MLP neurons of a small language model. Each row is named by its layer, matrix (up: input weights) and neuron, and shows model dimensions 16-271. Each number is 128 + 24 x the weight over its row's rms, rounded and kept within 0 to 255. Numbers have three digits each.
Before each neuron's rows, "fires on" lists the tokens most often at its 100 highest values on Wikipedia text that the model never trained on; "fires in" lists the words (lower case) most often at its 100 highest values on Wikipedia text that the model never trained on.

fires on: " have", " had", " has"
fires in: "have", "had", "has"
L4.up556:101121110082154159135108120168116127125123151117109096092133124153080109125154127106148113127133133095124129132118145117137187105184151156141094149114119122146092148193120155137112110143129160137146121132136159160135099155118096133117162073139154115131150109080128091172185175096145145119139144094105134139122088134107148101056121125087130133127127111115135084152087097116162131108137150126174136109143139117122130151154119106110154135154125122092143126157120136130128111100149121129153140151182092174138130100107103134101135154116140105112099116130166161108139114116097107130107101127101166106083095125179125088149135124115116099146105130152162168158123111077104101133154113120106114154136142135145100142130126149125128148138078141171156141136138126127094127132152099

fires on: " an", "ar", "ul", " of", "age", " Ar"
fires in: "an", "of", "age"
L4.up387:146135139134153130113139129101141128136110121111142133135140114125113103129159095149104101124099124108090088140095092126096158125146136119114082141113152098098171138105148092175113153116101142150108106120119129119123149137135104065168139111120070141085067133120102111089151162140160146128129121113081159133118087169148151123146118126167109102117124141112143120117123087169122131134147140116096199192152123122097157162135106085096102133132162105152155158146119115115175134138137123114162164125101150150115158125078176098163094106160169125186175157129130097131111160129096121120095123101112145115077145129109130096157117147162155142121130118128166124188108123134112121155142171138159140173119112132076155102092140116117118118117081119131128105132130128102108118156113122

fires on: " to", " not", "9", "r", "n"
fires in: "to", "not", "978"
L4.up489:110110124099121122090109110161100147117133165126120098118120119129136127142134135149117123135089112170126102128087163164129143135157183106150096171087114117146106141145101159120135114138141173123136104086093118123113088139067114095156136106132101140167110112146132099130129168140134125120141171152101156107199129112155109153113132081113097141118123134136101112129117116145121120138133118130156119097086128110122092115088134124162146159152132089168145099187136125115137153131094111142098140120120152178119126140090133090128142116146189130146078156114138161153103096140110115144111123134076063159153127163118131144140114096143119138125136119140132115152141157135133119119126122107134123150154120127096130140130084117148126160133109105112174104143130104136111087129157116

fires on: " to", " by", " in", " with", " as"
fires in: "to", "in", "by", "with", "as"
L4.up453:111140138126151130098136171083114133106126114100108127151163131126117183142144106120148089160145185141092115147161156159112162101136123155118136190135122118122103148124108117087136145162146100138082122108168141120093141085098172111140125112119120137103105146118144140118105127126107080130113119097145098143147145100124097164138171114137138179102135102116095117125178162108132137128120152128163173144145164131083094145090125105110114133168133089158090121122128113105122154105126122106142149155092118117092143111130129140103127140115136145120123109129142123175111111118127130127130111123118099139129108116143148160114114132121179152125136145135108125120107157166133114124155112151134102152138131143193189110110120114133096060098163156130107118138121155149124108152150100

fires on: " of", " in", " is", " on"
fires in: "of", "in", "is", "on"
L4.up298:103139143132152113136121131120142137138131156141125126102139104112108154114142139139139135157120107131115175123124110114170150116126162111153182151131143087165178167185081118084094183099121151120088106125135095129112091126169147082127155156123128121097151162120157111132118143116107131138120123094146154160144121155076148144145151112118093082127124135138115107133181089142161098162134161149093127118058152150156103160114148103126138141119103138072123164119143107122130107104120147117172128120111120130106143128141134163130070127091130117138187162089144093095115135125124121139140118127148166095097135125097134136177177135122172123073102113127100118135169150114107113101156140128130127120107122127141132149145108140118116118120145100124131102145115124088156134142145151

fires on: " of", " not", "2", " may", " can", " to"
fires in: "of", "not", "to", "may", "can"
L4.up759:092128128119134153115108133134110099119139153108141087106179123121121097082137092154111129131119116107154137111089125120178109109135150126124154150151119079157156088153158115136127132126077101113150149157107146125105124120135169110135132105099125119172138136131128165141104152155102155122117135129101167163154130072142135142077151108100117149105121095124113148095126161167129145086153085144119132106117106105138144125133120132129137134117084122102125178151136051133108100125143113091113146151179120109109132152105133123107168139097133115103102147100147128143116137139128160142098158131105157190156136121099121116132178127174117096100163131129129111162160112153109123169117124165099143143152117096177099130129154162094116085126098100113103153116147081111155109123117191

fires on: "st", " an", " one", " of", " with"
fires in: "an", "one", "of", "1st", "stint", "with"
L4.up307:132117167143143121098121166093122113097104188118097139136108154091130115147142132082122109112111127128133156144080118168123118099125178109142120140115110128147119124097142093127114160166140127152103130165128163172115120131129111118110130132057154146051128100100198150109146122127105120092096157133119136140120148175130121148135129174116107139103154087116120092158156140128114113164103104098132132142127128129087105121174093113117049111135109144156115128104105154131125158095122159183118141109088149117111120108105133120174132154132127170116121118117094098109190148128153176164142145146098136112148146125166138081138080121108141128130166125144121123169111149119114112139206156152151124110130137127150173151134109119088130120141144133142130112138119133183129083167131133

fires on: " to", " Lo", " of", " from", "aged", " To"
fires in: "to", "of", "lodge", "from", "age", "aged"
L4.up682:108127086121108136154149138109121086140127134150149102082108136137116093123126124119098119110137132144137127108127149166146111131098118114135089135131125115131160124125126124084120128148132130148130130171133168090085165098129073153125074113082095142128149122171137139085133152117116101126134116141111125090070074148115116131145146132138133128117142138126136106167187166148141097104116120173151108153170135106124073113134117127128143123142128147150127149110123151099114105135097073130113152098106149200125158177147175143134112165156148119118116120117121131134145183151165126090133140135150140118148115133104096139115126104159142128063141141100111100128161172155135141141085142169147102146129133112122108184100078156094147140134162090130118122121155123136129141138093125

fires on: " to", " would", " will", " was", " could", " may"
fires in: "to", "will", "would", "was", "could", "may"
L4.up676:129113147106137135097152121168107094098140163139104128120154133134124129110139120114090154146099097153132084156142139196131116122131165095130102112154142120161131175171138150131114113125103180126130135129102112115106128120123088150101152141099110168126157173101121120139117145126131114153119133118137153146132112108127139131123089092134165126129114112093157118140112147120146158097119119113142106157115137105068112126140139133160119126119104135167186125142116098120107101084148163160130130112140128135090104091135149092114156122135127171139163116131144121114162110121128122134145106152087093095137157132153123120153139139121134105107135123168117146220144174098152128113140117116119110133126149142119104175110126113112152161118152084147117161124158093137094059090101114

fires on: " as", " of", " in", " on", " with", " to"
fires in: "as", "of", "in", "on", "with", "to"
L4.up594:130101126136141112100142149146159141129155174090137157133154105136137126127154107121103129103168131211120117121084145167146143138072097155138111132166117134098136137094139140114126115113090117117116112097107109121143131127162155118085106103150138134133139108167122150124115157121115113119178143123164164098122134126157125182111139097127164159112116074131128136138110149141138150135143086107111123142158176169096131105123129094127092096129101079120175130126176164153153066121122125138127110126085115125118112187136153125154124118132141133108116163132165159104124120099129131145158138133159114130118153122130105140123139127130124110097138129154129115129105126142157151156151148161165124127148105114111093140097118120132114077134128164105153132102103072125135155126082116

fires on: " a", " has", " have", "cor"
fires in: "a", "has", "have", "scoring"
L4.up480:091203143083175114141145106136121138124140175152114128156083091141124120112115095143103114079149123200153076151133157178085139154127130136120112141129140162081076165138130137121133092087112106081133086111146199150120159126122121138119092088122138114115109107133102151188120125141125114134134110110159121093114122153122125125108165126157155105109136130138118117144127143076132125150148174113126134134125143150142162128151119123100148154087138118099160122096160109148151118118172122153127138138146136119127123095136122144122154140113160119112085122135114179134108133100157162106122125111111126118120143138112121137144123111138130127085121142130137135121180111141110148119117121110154129147099115113072118113100103132083105091152152146135132119103109085114108118101141145

fires on: " the", " an", " a", "ly"
fires in: "the", "an", "a", "apply", "acuminatum"
L4.up134:171145129081116126113109131047167150144146126101127116135143136138096105134082117135116134120141108116118124143135122164155183175116125154110142112151076088175086142161152168125155087141109113081107122101149096126142090098143082183139155102112127116102175162121131134125088118082121140156088106119160115154117129124093130137121119123132125137084089145148138145145090111141115139157129121148167126151108140123139138163130109097137143115105112125110143135127104164091161139103134129125092098169128117129110145124138182136116135115124121137120158165159134126127149110167145102130086109153111138135098128128196173143151149155107098131135099159123137161163081123117067140166163137144097140193167096114081118154103139081124120123158154079141143122130118141158114129130130090

fires on: " for", " on", " in", " of", " and", " to"
fires in: "for", "on", "in", "of", "and", "to"
L4.up218:149136126085134162147095135060100161149127117171142105130118072124099089104133105158111098074145135145155070135125136159093169145128089133143132132149122133112142083132117075136098127119115169167151127128069164093158081174125137099084157127164124114157140123133122139133099116138141113169148083135120143104180167142108148119139116120092114145146120114122146097107122158152105155136120125090098107158122117156100117099130159165129118147139090123102095128123120085121173107151154146197121105177137157116140111138142106117124130111105129131108128139143124125135119149133072145154141092124151112119125147153142090164101129139127104134089128116121157103123163126152078104123135105135118132164109087131108171142114106136098110119162132148162150127108126124109123136173132131

fires on: " to", " would", "ly", " not"
fires in: "to", "would", "not", "apply"
L4.up673:102112161076098115131132111107104109140145138122175091085127083099159096125163122100133179108131135189122144115108108153133133122114154151121108124157079134086153166109120091139136104145125138137120134143149095171123135126131144113118136168121120174117116098105133140086108163086104125141135134153134165139150127118121143132096126105134176130097113113136135119156110139137127177122121078111111111177142150126129120113109103111150109181090098121114126069139150157129138135136135119136161131119133097146107090184158104143129167106094133118073109157095166110126139163119123112083131107158105118122106108115171150151132141139159158126125136133127174144150109196152104131174102124101150122152165133097095118117110098107149097117152141114138142103104116096137118142155100147

fires on: " was", " had", " also", " eventually"
fires in: "was", "had", "also", "eventually", "they"
L4.up404:194159125129173115144146123110153127134125110122124160111123039169138105100167062071115127120123143174150144168115148176165152128161144120088117096121161150170130096119113104186125096164089114156115130129138138131171143125126100123110145105107130197135116128135131126148108156119090167096148141124154122102151115127149146135138168137129144107118139130087109134158154152153074115143157111085162114154156146119099125154144089170112106141127135154165142156119109132108115145113163130110186154119115149112147078098122101130140129110135136170146118154131111140148138122085101092162112075152127132095096139151106073140125115131135159125082087109113137119152099146127104155116096132105121090143131121141114137151123109162138153113094129147116164124119175119114089115136145137

fires on: " of", " all", " Both", " some", " these"
fires in: "of", "all", "both", "these", "some"
L4.up612:113183075114110154154133148096119153107145111128133148073127102179120136148168137140137146091118120108124125137139152061113098132134151144093137110097126105127130166080084095158098110112117124137131130149194142124161113131138133113145090096107143156111140139117145111141116125150093084109113112156139127090140093147134151145131136174144126126145175115136154069112148136093155093135115107114126109111140143082147137182126122132111165111130120158140096136147132112118112124129121081066106145090117142145120179118115148134150144180141136127121128107128143136141118127129129183098121126149098148113156143128122136081110121139144071122125127134132109129125136163197138098137145124109140106154076121146114125119156135110137136121123138108113085129121103116111155144078135158